From a checkpoint of a small transformer trained on Wikipedia: vocabulary 8192.
MLP neurons of a small language model. Each row is named by its layer, matrix (up: input weights) and neuron, and shows model dimensions 32-159. Each number is 500 + 50 x the weight over its row's rms, rounded and kept within 0 to 999. Numbers have three digits each.
After each neuron's rows, "fires after" lists the tokens most often just before its 100 highest values on Wikipedia text that the model never trained on. A number after a token or word is its count.

L10.up552:483540550521539570456563609463481447515530455480512647502539495437511456545403474557438453524554438543478457463555519603500441451526554443578486415601506479556523474537486494510511537474510474538480506528479642505534468500610500451529513614532515501488553510415538493489506497500532508546489500403464490498399531516482503568480551474470533434472530459509465533495407535514598530482394
fires after: " |" 66, ";" 8, "|" 7

L11.up299:436452557440487491483537541482503545537415533445508502542563564423437567653502519483477437509467489422487451513470528537466486541569414534526498458582602457567565447508527531554523463429488429573543464498461494438479473531528507534579474568355536475492538457536464547527459551491495511489574515466533513459453464530445469514505596440391480484475551423511485506473492581461528548513539
fires after: " |" 41, "%" 10, "6" 6, "0" 6, "9" 5, "|" 5

L12.up651:526568584460461567498509489488452352572510473470502531537587513522510559562527511470504536476459528493530409445581514544613582474460519510486554489508371542476638481525458543575479452471453440483508546473455489491512507435502614452525501471499425557338543503528494549456431408444395527456581476529456574485531542428474499458558446488480555478480481392484446426405453599496511515516580
fires after: " |" 73

L7.up157:509567589500506576522496477448494499457521561499485598513489523581477618517478506430511527464406505509475516424543562561514479385491490554496530474524499569546563467492528595589423462475533489491515463521522530473491460488562591490523437450446519611395559598529490601474513485441468572481545511493408519491466435454515384496560503526407571521549446486500466422518498583538525450466511
fires after: " |" 64, "-" 7

L7.up304:512585510568472504456527548451474406470466510501535517629530502555476497530488460482466442488506552517551480490448476564451409535578525466459492535519488472512472472450491559473550432396598459516510498506598434423447531597445558566571546536506433485423546546575568521520498561461461517566528463468489559454495382563512528581504504474503503517537457460481482509475503538492538585514501
fires after: " in" 24, " New" 10, " to" 7, "In" 7, "–" 6, " his" 4

L14.up224:481484496452490522463519501422492517573518533484490602522491558516473522587524524495447541480521515526459490425510515537634431365433474500488532482443445562475615473553430530536532531525465505496565493560500532495609455455602571460517472515475490592520558514443528567417522430463435518449474579432498506553531449529459390521521502499554521493472590486574452527471466521539533429502535
fires after: " |" 61, " Clade" 4

L14.up661:489544523537531525483506500525469504585570502534519572556508555431487538548545467556557457482434560567423377454497438557520463538468441491522548512463523559521618479443351495492456388508484539552451483516441533446581517430527555483511455520551573637377507539470505515509520368456462453560573550379405477545449488604412527519506591575557478537475522466498461532484517501486514494568570
fires after: " |" 55, ";" 26, ":" 7, "|" 5

L7.up352:450505513502528584475603570430491491465504542540529555553501472519528502560539528531566486511508435566508465461415498481530558612505497522577491485511530577555598456515455454536526476402401374503474470436521499458577472477506477467538490548456483515410442531538508487436442571484490425639459502444460494594489523568487526569522549515571473584516440481547529498475631493430515477590548
fires after: " (" 29, "=" 21, "-" 11, ":" 4, " in" 4

L11.up498:499560528532565566473488548494557458500581549515489585531438466432475591516429481570522472463507503485512447623494584601474439526500505512512538467504470472538542479419484494555440438526674503486606443400562592489510480477521510518567509416523507580476586485447536551528496462485473460478517529490474517489506503630477462439468497467473521470470565453559438469555492525467552521488461
fires after: "," 26, " |" 19, ")" 8, " Japanese" 4

L11.up319:410540526490478500500564540461446487565594512537564478562559533485510528532423483548518484521479595489456444505534505442431463512442542563529507530495514505556542440466391470512520411447490544453501473533567641523616429497592565442455476476497549543435517541543567548503407299524454509546473561468490515523489490552564469570523511490460501561485515460583495502495531459478587452567515
fires after: " |" 36, ":" 6, " /" 6, " (" 5

L13.up423:460544539548511511474571554460531467493508467531511387538653543465475553489459447465478514582418534478483457532482592530502527559439576543569500532519480521509411434458497540489490547506546589582604409557504503480499449452562582566515462454493508553409477537510489532535477406426521462453507502546475495589523511602531405567474566493470523477424521427444442448535521495478554515545461
fires after: " |" 19, " to" 13, "  " 8, "." 7, " 3" 7, " 12" 5

L3.up67:456492519466585559498519441533489489432597503486484567560534477538543471520493481553470402521406508519502529494454449424631534462506462488501562559519446432430583496615474467572447429569537474503482508500568497466517549513520587469573496591537527551449391461596505478494485542505468486488493448537452424637583576452492548541472522529504470427484473496510536440523487527557519410557500
fires after: "." 30, " the" 18, " to" 7

L16.up164:479428549481570491508522535483537491436390481540438474530537456493477534520500492457426584493491527547498449416424499584580473485495599408484534542570537480501548492528535523514461438461461589464503441525523440502473606546529509525537573525473455467556494419485526511526535525514403562608537506460463436515519550424529632505479438488454538508469427481483464465493446500611484488523543
fires after: " on" 66, "On" 9, " On" 8, " Hot" 4

L11.up565:448537534562503498410502556498541508478431521551506502516549480475491543533463466606501497469515492439431484558474515473502532610545515467453555524404475501442556458504492567502410534513462475447483429485492481447505592502483591453453528589463464489466545449471540609505517441577572637522424480431447476511418429521510471481511507552457527528457472494493496522494578481428513519485592
fires after: "-" 80, ";" 5

L4.up393:440503481466545436457522527500540463409481490489372491486497505448494505505498634425544474541452542477462531526495438493532495527490460508551521506491573468608621500538471502448400442525494473578510627489338572482501507572500536447544535598471436522463512562542582505498478497437486388592481506413428553607446517455386415517457526512531567545504627497519473499451522475497552519471524
fires after: "-" 35, " \"" 8, " un" 7, " dis" 5, " en" 4

L14.up590:497512524499456474385485505338458457436508470418533613482444429482462615610556536439553642601509516577385431440507421534515473509459572551597533483503523547466510447463437493512534527386465414533480574489511610503544487468542534486500470500562564546443527455586535526510496507480350406520596560542525488517438547503477501529513567444555488478449482462532447480486528485460487476539497
fires after: " |" 28, "|" 13, " hold" 10, " Turnout" 6, "6" 5

L4.up384:502485582577439454465512554482508444534450475400475532463520552451495614546504457538466407483438495605439425571597511512551509593479493518569512497528435488460457458475507614570460482414575506476563522527543528436474564541632566526523493524494442523489459544423461494507547553477489540545617567462484479466447498485538455588537540481407459532511519429520487467506467622549509521533479
fires after: " |" 34, "|" 14, " median" 4

L9.up291:488546457501523518405573536526541522382404478566568486546442502547519516520456532531574560558506507510549466495525501478535443634524553448444555431467481530516466455514424560472431429505505498486487428440475517495565496526565480453532419596521407539493462442557472485566524509577394507625465491487456455556419529509480470461435496500496529462565469466541501573542570481468544442505609
fires after: "-" 76, "|" 7

L16.up296:548485504472546508586573483547473502431506391597510449505505463583540504554503536610527563491548550605537511427534593552529496519540423538463479473432436550559518486595457602587545522473507423489498482451493543458508522526546556499488373523586433509440450479559524509562604402490454410493489544453449479489533496457467535476445639426488516485536477467507473423550505525421516471534492
fires after: " the" 50, " The" 4

L10.up466:501527538453541590424556554535474564456526449492503535499505517411507568573447468639457387525440517575460473456541403504476460534494528510497542415544519509517529439525507559500494544509461443514470519621514501462470524466556520547535459560517513601424454553437504502456551593516528513542441453472567508556514555557531376525350488469492574489483503451527555415553516605603517468505490
fires after: "|" 41, " |" 39, "-" 9

L13.up355:438428480552600520489650589477579465469526487524448499478585424468492410536469453504446476538524500523539494527521457533539460558466619548444563482592542421525426465499409486455494508540486486549477470517399551475463541511520516540600453505466427452482492537525541491427473580462488423560494554509567502606475537490535533534435540444594496478475505448483521466605420624487505503588532
fires after: "|" 43, " (" 9, "Be" 4, " as" 4, "As" 4

L7.up206:437580487499490580489555490507487513506497557368473558559509523532542520540514447512523462506504409491511415556535527583578540549465496454533539423568512513446586498490369598459484569474439402490556476431503469486550481554490543541541438536507489527468480498548452484417487506437563471414554515400514534574506477613521388571509516524512467571484475476519422466521504568545481491511449
fires after: "," 34, ";" 19, " |" 10, "." 6, " and" 5, " that" 4

L5.up248:526499598486524537507529532408555569467539615449521569393519492494491520514424535446467474548401499495466452607572444531542525455431539483594520498456502439411578465493568595540475541587586489491530510532484564459469479433556549520605482439441461484442559473452548498362446497430518465490503450542438503460525499492581520545582506457460508499461478421499473478509477612445550557542449
fires after: " was" 28, " is" 15, " 978" 13, " were" 5, " are" 5, " be" 4

L11.up14:471593454469507572459582517502503509463513549472537529533501478529482552554467544540552422615519381494570460477443436615613482529452483564487491399409527543483553468575456538572512527484493430500542520473479499486504459506520503589467514474588528526422450609450584487427472537428473457458503501423463469635529597608598424526513546469635463534489462483516472459522543483485487502484493
fires after: "=" 43, "." 17, "," 6, " has" 4

L12.up75:492484456500559515509571510414490450456530505486522402493495468570513462546495518412589456513502424510497539577537459542454438480494551487553571546613538398477490480518557505509520460341587507513482544459529561463506497536578471615616454515523451528514509535490464539502468560382506471541568444505530557489573443540572509551521486519455465506532504436528497476585416568566559472547521
fires after: " in" 37, " as" 16, " In" 12, "In" 8, " at" 7, " is" 5

L16.up353:461546522534474533453512619530497499449573434576422480420506486502533434661460476415531562622494534502531457421530414467537541553422592431515501466571567556484497416473504526517483551562500425563510511634507462508507508532590503466493421506476516535581526472468556615473508454521416500524519467543493461538451468454466490452430543568523543465434464481545534454456456538408481447558479
fires after: "|" 29, " |" 19, " (" 11, "-" 10

L13.up96:398517483488632528524472522514502506460556512559524534474543462495516576482479543503489488528473545640445506516453549410502468510464470533534522408491552464456587472539579477453483513553427528472478516507477460480593540501476467499525413576502409531499448486407625523506516512476535500494494475375517489598430501396509451510532505454512561545465520505509550585503553487461576485648508
fires after: "-" 19, " \"" 14, " (" 7, "=" 6, " grand" 5, "year" 5

L12.up324:413493551544560512491547484480470498369538464514428393556652531457507513541497592577501462505558516609493470583505420507506519478507480537477453417484466522476560476543428616505467466494410464535562428525426505423506553596513525580510501487467455567478484532518512528521497537513503566584532463539483522541466483464388489561450552529495497489512442484496570516406544631540536542485490
fires after: " a" 41, " the" 11, " an" 7, " second" 4

L11.up512:545573436497444566527507518500524427510469497503485479632454481515487484560501511637553527510552465491515485542443556519517480567528625589435508561462524523493544468443469532553449426479503473452508510416508512498519566483497574532516564510494533586443490493408603516574548428483492577510474492426474495480443471483421427530588572473407403644485471486517395434521519500511493503461475
fires after: " the" 29, " a" 15, " The" 5, " was" 5

L9.up330:399487499495529531458519570505567496546471458564476497468499606561457619512454566545444504516543439484441499602465526526481460485463553590414511570484604507534518483512475417605489524551409416484492574497426570461513532493464487569544453484534486583438455568481485500577466496447507510450458457574425493488435483494428425478573488474395516526550388478516378454458485481465502489503601
fires after: " the" 41, " The" 6, " same" 5, " a" 5

L5.up730:418462548570491567427515548500527460411577528492461569453563508480437556502460475494467510510456603487431455518537485509518537520494404551482469443531531442509562458541406533609442492452455433575586566491405527467574612465552493475521480535482438557536573485457492552452463554459565461456497573525438488428435484506429447559456548511421628455521498457542504520437486533546574482544401
fires after: "." 42, " |" 14, "19" 5, "8" 4, ")" 4

L14.up753:506457475551527557551527595487484443473519519482426511483536474540455525498428576475504571592542536480431504610509457396536414561432554505476507505523488464419458448441495551496462539615540464462506457505500500501533510429517512559491436463477413443470545392508545529485488506401426418495566452464511562465497515482522477559453453474539525468534421430572518479434520419476510559559509
fires after: " is" 20, ")" 15, "°" 8, " was" 7, " Port" 5, " sp" 4

L16.up547:528645514464358459447553468495457498481492487479503552532552411405425497616455500554501485572509684470542437537502457459398522526529556485525464445486502479458461443554457539531524591452572447517486421551503520476481434397656541472568486535498502547428466442557494551515545486484448464546568534461525502433530525522520432457483551435509519490546557496598496491480543486445534423504519
fires after: " |" 35, "|" 20, " it" 5

L14.up521:495557564496545526582523491459496486404454548451407518487458470545411508538419454530442555504553518492462507571420505542491513492555509506543515472401487445448463489601512502476383597571564461539527523564487571439467505514428503604587398455457467486453541548480493495444577484457509439478534466507507595474499524475517467487489537529478541680603592447549514496531445480453497461530526
fires after: " was" 34, " is" 21, " also" 8, " became" 5, " a" 4

L12.up299:431464537478440477473565581438576541500411463552596538474494472471472576508380447544496496614545507482486422445533562521578456544456426478562498479546564470482516442489552469507483538441488458506526530504481499514606505557560549533549544506469535591435473549479447466515450505490520607553498578430460512538546513583500511569535525534473594514448511412551516436480458489412549424528514
fires after: " |" 66, " in" 4, " to" 4

L10.up303:429501595507467596422574549434483474446481473475416548501491490485509507555390468478551455530532489513544413511502416552528494563529459511514534456565471410547580452459556483519477461540538457543510498659457519490588540536554600465539443472507472564502559519495524473477470482479492573500533500381442457475428514537428474524480526519478517490483600399524493548457479540442622541603524
fires after: " |" 88

L9.up125:495552586512513515461568545461558489368473422443453523480515472510476432542441545419550431530489493492420415474503609536572522523594515580451643431507498434544538492599524511508410486518498445560509509548434409492513528521518541465562501531504471577494415424554527507508446500436394540613531531596408525534531558511610492556479512481484600485519526466495451420502489416408581525490510
fires after: "." 51

L6.up675:508530525480542579440557476407526434503447522434486508628500518442431523498455451500464479509413560457499455512506482579573501469472429514527474564504406470503545474556448562610469523565461504425564579472463497491560563501586599489544507518461541567506577481437436570465486404511493536441478560481492533544473506442510461401651512425438553406478493415517528522419447508492563548385519
fires after: " |" 56, ";" 9, "," 4

L12.up696:523534503469519585449509503518621476445469408505465510495464521459453604482432578494467473559491505547466373595400519545564430447507522474493500424509521483483523481503461502453526440491474556446539427477506518491552537483534439520526509415501514621443443553452588473455512581470378497493555487424423542565527482512512476516500501434491573550548393493506486359521553518561494540616617
fires after: " the" 44, "," 19, " and" 8, "-" 5, " |" 5

L5.up476:495473580556482507512531502446436362477500462481487508530521511496433566555502469431609517589429472465420474466484426601509422607516495600487570428465436566490466473520490482453424383370501423505488483456529563475500523446546577523527504521503339545435558479546537558567528517527467548465565538419456464490425530596544479523515583489470490588499552465508486519509514504409525521569556
fires after: " |" 30, "6" 11, "3" 7, "5" 7, " m" 7

L10.up81:393525512537475575460488529477523497574522500457471560429490517491443489521444587550415442580467454577402447538446480500561455503464545565575481433524526482481499472454406520623450466579478514485530485625538504398581559554624422497524439462490527581432438599510581486479567581413534452490494545535483480574570479469600406584425503474492550490539512499531566421572532472512491475590473
fires after: "-" 25, " |" 14, "E" 11, "W" 9, "|" 9, "=" 6

L7.up687:434510440496522582417570518455504559492440566599466468543459544501439607525401454557511530413449532516515502589458512513470509523579477498424441534530531420576551465395436514505456485433511503427511464479483551475597496506519562577487442562473549542476518478509523586591493590521504506547389523470557520514420412483444516466524552460450547611518490474529498514464556479368588533554640
fires after: "-" 62, " of" 4

L14.up433:487584573481491580478578560543442483467475494517406591470499528483498502488502383504484470585593479473509419547402492446555490544404489523593563404572572436487445449497400531515504575562486478507517536466457593460496608556507535527590506462511512553538557532445498509445527484415446468472528460452431520544459517567604564457467457488477453454439414456516547419494546525515464560536549
fires after: "," 22, " is" 11, "|" 10, " was" 9, "." 7, " and" 6

L14.up236:466596516476523508530470498519496515503436403538539520529534520569501559524474492586463558510470457548501408507520491515519469520566551623483514459550524504489473449406419560447492501521518416571490421512544610444496452528544501477501575501470520505540482505461435505493624485427530465507526492470419445504517519491567382560465548484508504547533535486480606451612461592502531514645528
fires after: "," 38, "-" 11, "\n" 11, " the" 9, " of" 4, " |" 4

L9.up252:402476556562515483469564612480488451467487461576573413496559531559500495500433474486457485592484450567505510488399435583620507557472535515483582486510478535495537452515498483565483457566469433490511586488481498491668457569551504363446516501461515488436456559540514515433494449440539427548447499502461493576465494581506533591441498537584509529500433491565560531508557495541511482610482
fires after: " (" 89

L13.up397:454462571520481519370532565513497534488503382450501544434598459471475453547469518533554494530527531628501502515460516405529533531533547517501610481486586465553515459508422529460494561467477565503504381517526580499529568503523488505461500450430459508484480505475596569474554496477448489589520541556542491499493560534492535595457495498508514593520469491570591462505489515655493432491500
fires after: " (" 41, " Conference" 5, "P" 4

L13.up35:475474540555528586521602520438415471466514592545516571545478475557488500582514555477493539540493428529532479502481500451558589538491517508552496468505561545584523454423435542608521467541495507455569524547514533472485470568513539482467474555452362544483551479492525573517543498378533440505449527484504591573472455447501477503541479519420512605547465486542488479462519501457536533590541
fires after: " a" 18, "-" 15, " un" 13, " was" 5

L4.up98:538520518530506492480524613400479535460532551562561583539450462479509490567452552474529537596465474504504504568490389567524535506368479407614580436542392589397539471463489564549514517548559522561536535531516487484486444441566553454544490485502505518444577425516468487557621447393401467532465448504510499490490516471456451435568500468461510530478453467524514516504514578478552497470472
fires after: " was" 29, " were" 11, " is" 9, " are" 7, " be" 5

L6.up516:543453609521538566467596501450470467484537476480460553552503446445445488503429565510543485545524452518553471464424548607574529512531471505544455482555452511545567445546508530559481500450409447531543488575478467477490469500543539565539487615468549551500594602468382499458481498472473486481518553440444481533489504608489454510579599482461481492487545433509509574454559497447647532579465
fires after: " |" 59, ";" 15, " and" 4

L16.up440:476519572453495567420514476460510496465522470463433548503490453518569507457466544526417583602452489538446424500555504437538520504538491476496648461477514411548534487467526548574506509537383479473485495522465456514600503523509453476523480506601555426466388432567474496527407592450429481530487370550431568580519428487475539506442505526476569493517491467536509419562496492611508434501530
fires after: "." 61, "\n\n" 19, "\n" 10

L13.up681:454582498523581476416614524424548427494528449457427449478541518489452492534520508457536534545493516463501487480433489496631559586436520499541537488479511542557544477512425534519425503470443518429477531494406480464474508559521495573493360560519462510501505567407546467468435483457468436591448521489546529554507423498614507479493530538600515601503471494522515540555466527464478417621648
fires after: " as" 45, "-" 10, " \"" 9, " (" 5

L4.up201:468538445542500545472512446508519439455425442446341508604521481556535445487527428600468465521437571544511473583428593519588348525525564483461508602502340480487482493493387512556441386423492581468490576557545453469482536550533507546535542535457426511444486544543538538514499534488533437633537524543501439525504497497481497530457504577485445537507451491499497458529476515418527472591538
fires after: " the" 20, "." 17, " The" 7, ":" 6, " as" 5

L3.up600:530523504494477540478499505527470333536522450529493564502528492499469553492484485491494568531449522624364465543567532542466414443447544437423528459433492497472473436497452504518529576505471518540535492447485520487516509535631450493496446466548442570437519492453494550542626536509421533482512576494434485544419458465515497515494536472417515514494501482512465502587494581531500445499521
fires after: "\n" 56, " DF" 6

L7.up196:467592543481550482474535540484528513537536425470494550480520518500463544558462534625564563571461444457456414374479399567482399499495516515614546429402439459529477455497481483537477545379443504464504464486548489500518466467583530602533536508529477589421561478484622543460525478475486549413514567562483473518496515634524437568412513493537470499499510468527433459561493520491541575508488
fires after: "." 36, " |" 31, "=" 6, " has" 4

L10.up240:465424504467498481454567533527547443476537483535489433490509519516523568518494524482500442608508468551518483533453402513577545608492481538509527528479485510450582460582447484481523428588466395529510558549478510466605471575479481574512535520431472516449512537401495511493499588415496530581409498475381481578480486537467519543347526597514464507520425471558446543482460575485505542603592
fires after: " (" 43, " was" 15, " is" 10, " are" 5, " were" 4

L13.up327:505523508607532482413564523459552490483542441616490432506455480529546509479390530475509569560522501490432547533548379533544417516459514572451445516489496428516499431487446525493525512453591490455501504583470557486592540590475500527515522441533472575509519480452604494475589562529509433519474470464442530546482404515518498508477517531503590507466510526570535499522513535514523582579551
fires after: " Mad" 15, " Z" 11, " C" 7, " Al" 7, " al" 5, " D" 5

L10.up27:497477496536473471491594481522486498435551437539446379532536535513468521487463467566507505566637474614493421556456530496564538530534433510460437465458509512512475471511483537562509434530492412509463461464413500470499484563513501602512528542501504526461567457477531631528409560538462568537424546520495481532472440506500433578437664532460494539459514490504413508474529550521499472503428
fires after: "|" 36, "=" 34, " the" 4

L11.up590:531564531482433453522580569447536527576544502485497565467482470603514523573454497421577607612486498497531526514560429471658522511432429590592459580463477461404490408537505485564459466538518491485530550501495621447607478455527497441558499499490440514449493591486532495507516443352474500453478492479439515554508473551541535479511537555475461493505527411570459506509445477422519472558427
fires after: " was" 30, " 978" 9, " were" 8, " had" 7, " has" 6

L10.up763:443493519483538574391480459480539554402550509473478406410599495492595484546484563439458473482493514565596496615415494471504526570521474483534575451575461467544497507506483538474484420560488512588526509560459529442448442514478545440547503472454436503481565470449551526443493546402484529513466520555474536578545509366500419489445437495523484550505533499501529502561471530440491505627579
fires after: "-" 22, " (" 17, " a" 9, " was" 9, " an" 5

L11.up515:524580428517493534537511489457537425475571560536320431488575492533535481495516492427519485475550588546467516499427442463579542524546470562481491450442485485615597491501462512552437471569546449509479402527456579451458507465515493477578496498602494533471533536433518618402480511470485411490508530611419469552517439447471494486517482586492593567550518476496525522440483507499513507463587
fires after: "-" 41, "A" 6, " 0" 6

L12.up695:510550555592513497460486489458498479521522480522525535549587504519564483654475494492505478483541510457476519463463417494530502488439402569543561478489529560448600452473428518507440448539399574466614475422493576458490573493613512539550521458572579531420512564420548484446519490427499464532535526450400490481555495478426453540539487546419530594505490379494521476502468613517492526396587
fires after: " |" 37, " —" 6, " 25" 6, " 26" 5

L11.up255:476444521521509575537534550460481542438538511484501475545470561498554521528517563486574477499456532496525521457518555422477492635586476542454498413443536541536618462504517556592495483559406418416465478518375535491515477595494507483461426526522419477494473494498502516521504441501470481533493472440480524514433450430506597573520526506501537576488511471509559542418575523416497556502540
fires after: "-" 45, " \"" 12, "/" 7

L13.up30:430560456439432612464564502472550583550457491470496496512435478417472571521479497449502528544471498584454437446495562554511433628485529493571495376519470476499506459537348486508505522440518570528541491440483538502555423479619473580543490498539517549467504460429504528534469471487470486510435440530448480590528539597484408459533599415496525440464472461562446448577556509477505417444491
fires after: " |" 41, ":" 20, "." 13, "," 9, "-" 6

L14.up767:491547443476520528543486493522493519446474452533498543506437516505500573540508609500577516474527499527471492483475619499572454599516523597461482511537451482421476499512513538525447438460522462503496544470429595514553456451574496582489467507556483461312448519503491484539458478482477420510483541461433487539525445509426450493509556554520574452476487503535470407503491530463487470569487
fires after: " the" 44, " El" 7, "The" 5, " The" 5, " el" 4

L13.up501:467439469477511564529507521503509540447546482521549528449556525552460546477518507459553508587446431576583462448435401477569504554546485541541516514488529475556474469461468567477453448581567534425510549441507601449526537618538475476518495421459541555541554498592460556487510547474514490600500420503452479568435428555573513552521464557508503583459458462478559562576517527453514469519505
fires after: " a" 33, " (" 16, "a" 5, "–" 5, " was" 4, " pre" 4

L6.up462:453560599527564573521571511502540521458491470487499521443493408415432513482280500514541478563495487492543471512482543440572486565529558526503507468541483451511520503556499490526451514520479502535520507473466541547544497522564495576512545592486563523549524500469414460471476451459453469507444491451447499561500615522550468503496556468421546538463491468502490522545507438487787497531533
fires after: "\n" 28, "=" 19, "." 7, "\n\n" 6, "-" 6, " the" 5

L9.up629:477522520483491535440539445457516523384420536474397504476521471483448567517435464468522554462422519477372432515485542496392490498470455485508532488566473335482532462545472545446482478457570519569556520512539506492585474481482570536508448548516578615463521479570439554480558531446413581566493528514485480586475488525482448433444509536435615437495440473536547498509533558477576445452625
fires after: "-" 74, " /" 10

L13.up265:512462428498544546473521474537505522459456403540410436492471509374529545515538609489614559596467425527481503379454601438502509523536494574480467476502492560508459463500476632566490486469497556559483473542510486453458591589500484468545442442596448508449539415487446587538533441504400471580434490544462559555517507547437386520508537475405609496535466510523473462429504418545481486512470
fires after: " the" 86, "The" 5, " The" 4

L14.up428:447448548533444507539531540519423485467490483597515454445554447443536620558451526517457507499563513546451422623487476467479495530423482568568532478524543509393437443473456566535437489437587506550564522555555599407549506582579523406514475628452540494502425580498482492566601508406515514578470517552537411516467464377488426470461571493533532539489567477513531480595539516551527477569476
fires after: " the" 15, "′" 11, "|" 11, " a" 7, "°" 7, " (" 5

L4.up55:497465412511475582476534482481577361453548483562411497546472508490497491548527507529496492521487503550479496442330496608487498460565546498534484634548449508486595475521486493513464451541503475529502595476509515473473473544536585486507538407535515513476580513580428506404532541480475385509510521555473578512418501564443380481597505542483544497501537482523463512429513504458500493514620
fires after: " ." 29, "." 15, " (" 7, "-" 7, " " 5

L5.up37:474554521524497520443529606519502461555403458555525585516451561459548567480460423459440466532559458523516531554538421554509480588472537460504463535462477504569558444524473537527512481408456447525518541462542455488556398521669514559507471608472570456431459557420517536529437650471513469527504481505440456556556463584517468544456585450544467488457572487503486496486529544473519482521514
fires after: " |" 48, "|" 11, " (" 9

L10.up181:495479509490468525435508500516521527455538388470479541563556491580514467493494531561488418574453440487509462379403542508545453551533464494517573425475500454578568463512412426512455459508525416495493508499382498514529435453527463480501546488610558535450600597519526593447404554470399380525525509503390512506476471568493426578582551531550563537501544486509475464527489474487482470571480
fires after: "=" 49, "." 12, ":" 6, "\n" 5, "'" 4

L7.up93:498537479468484510468495545524443514540462493552485571522520500491497547467406549533491511602521514571542399563523551460523412482490572504555617369480547472472546472489476505624504545561520481485513422490535516454491506579589482518528484530465547560387519450489477571478541545499487530529443544516570460582488425481589464569427486505596566464505461484506419470616487626574507444505493
fires after: "\n" 100

L10.up225:477495567503467644456477497552472496582513463456437535484530491405588546521476484479479454515554426600511448442495572505477466560575478498527569406563568428491500480460492540609601554452518389482533491402532499456502494569464552550465450536453475569511475513467462513460499495485447578528559559468492499487400468522522482494460491496480499454508476487486456494462421610527461569473483
fires after: "|" 41, " |" 11, " (" 11, "," 7, "." 4, "-" 4

L12.up34:541456501579515599489585652397486505542529441574515513552529571494481491477478471430450510508441634509551495425381523532434536549453523429610469491501523483464465474477500533481463516552467437522555520496454416520485541591499525517515530492512554524498461431529519472519502518412311469575505510515424486565483428457525484599450529467473474442479484471498574430485514468539544496476523
fires after: " on" 42, " February" 7, " October" 7, "On" 7, " September" 6

L7.up255:464488476517524535500545510532529536486472466497402539510462483477499549512548436433535468526538445521534437400555588528532553608715446471422436536413486460499581480543549512528481432379448399462471494524529529483483531498476491572532559523477455520445539535485539601523496562523491541655478494456438449535434449476451503477498507456496527537517454469531536546474615530447516445521595
fires after: " the" 23, "-" 17, " of" 7, "l" 6, " and" 6

L14.up557:502483510550644600464541509439508444360471473569513487555558495491519582496500486563473477394456522546547404513450487452546530463475452595539504442575422420486561482416450636452452508506485486499503533501475567461463530518488542511428457518506410544506522592499563570422626486498532519452444424459434507575530510566523443512521513555535535591461445516500493503472445519577469479501575
fires after: " a" 38, "," 10, " A" 8, "A" 6, " an" 6, " the" 5

L16.up535:523503456536454476512517560516544541398562492609473523477500453489448561597469504553545422469542473647528485507491518414523474535592505526519486456412416435491467511534459494544476381518492369514484400494417511471535555530565460572574520549601397510465506478514435598542504589561430477481436553573466476542534512441506493514551431409468558491523444492494416480533623422556545492551521
fires after: " the" 42, "ta" 7, " a" 4, "s" 4

L7.up354:435506525538519550446487699537576506490494462614487505476526457479564569493468463517482403557573415496538465587428432536550464610516476560523512489473512490486512488538522437526469532533450339528618485472413562477522549598515522557504459608460545517442469559471482500483485597418484466637461521497469499632463528517487471578466518454508529484473426478506445534506484539466495531512563
fires after: "-" 19, " (" 17, "|" 13, "–" 6, " \"" 5, " the" 5

L16.up151:487505638568438455467599609526492420539482511563502432474481500501489425490494522511516493458538535583579498458595390469510484477527493562519595517564498508502497438494397497468517504436520495473578548531462439494573536641528538438460445517441474480516452528478470498481452383542441509545535547523509475575469525463427478574440546515450579547512576442631580499531488568470468427523521
fires after: " (" 50, "(" 6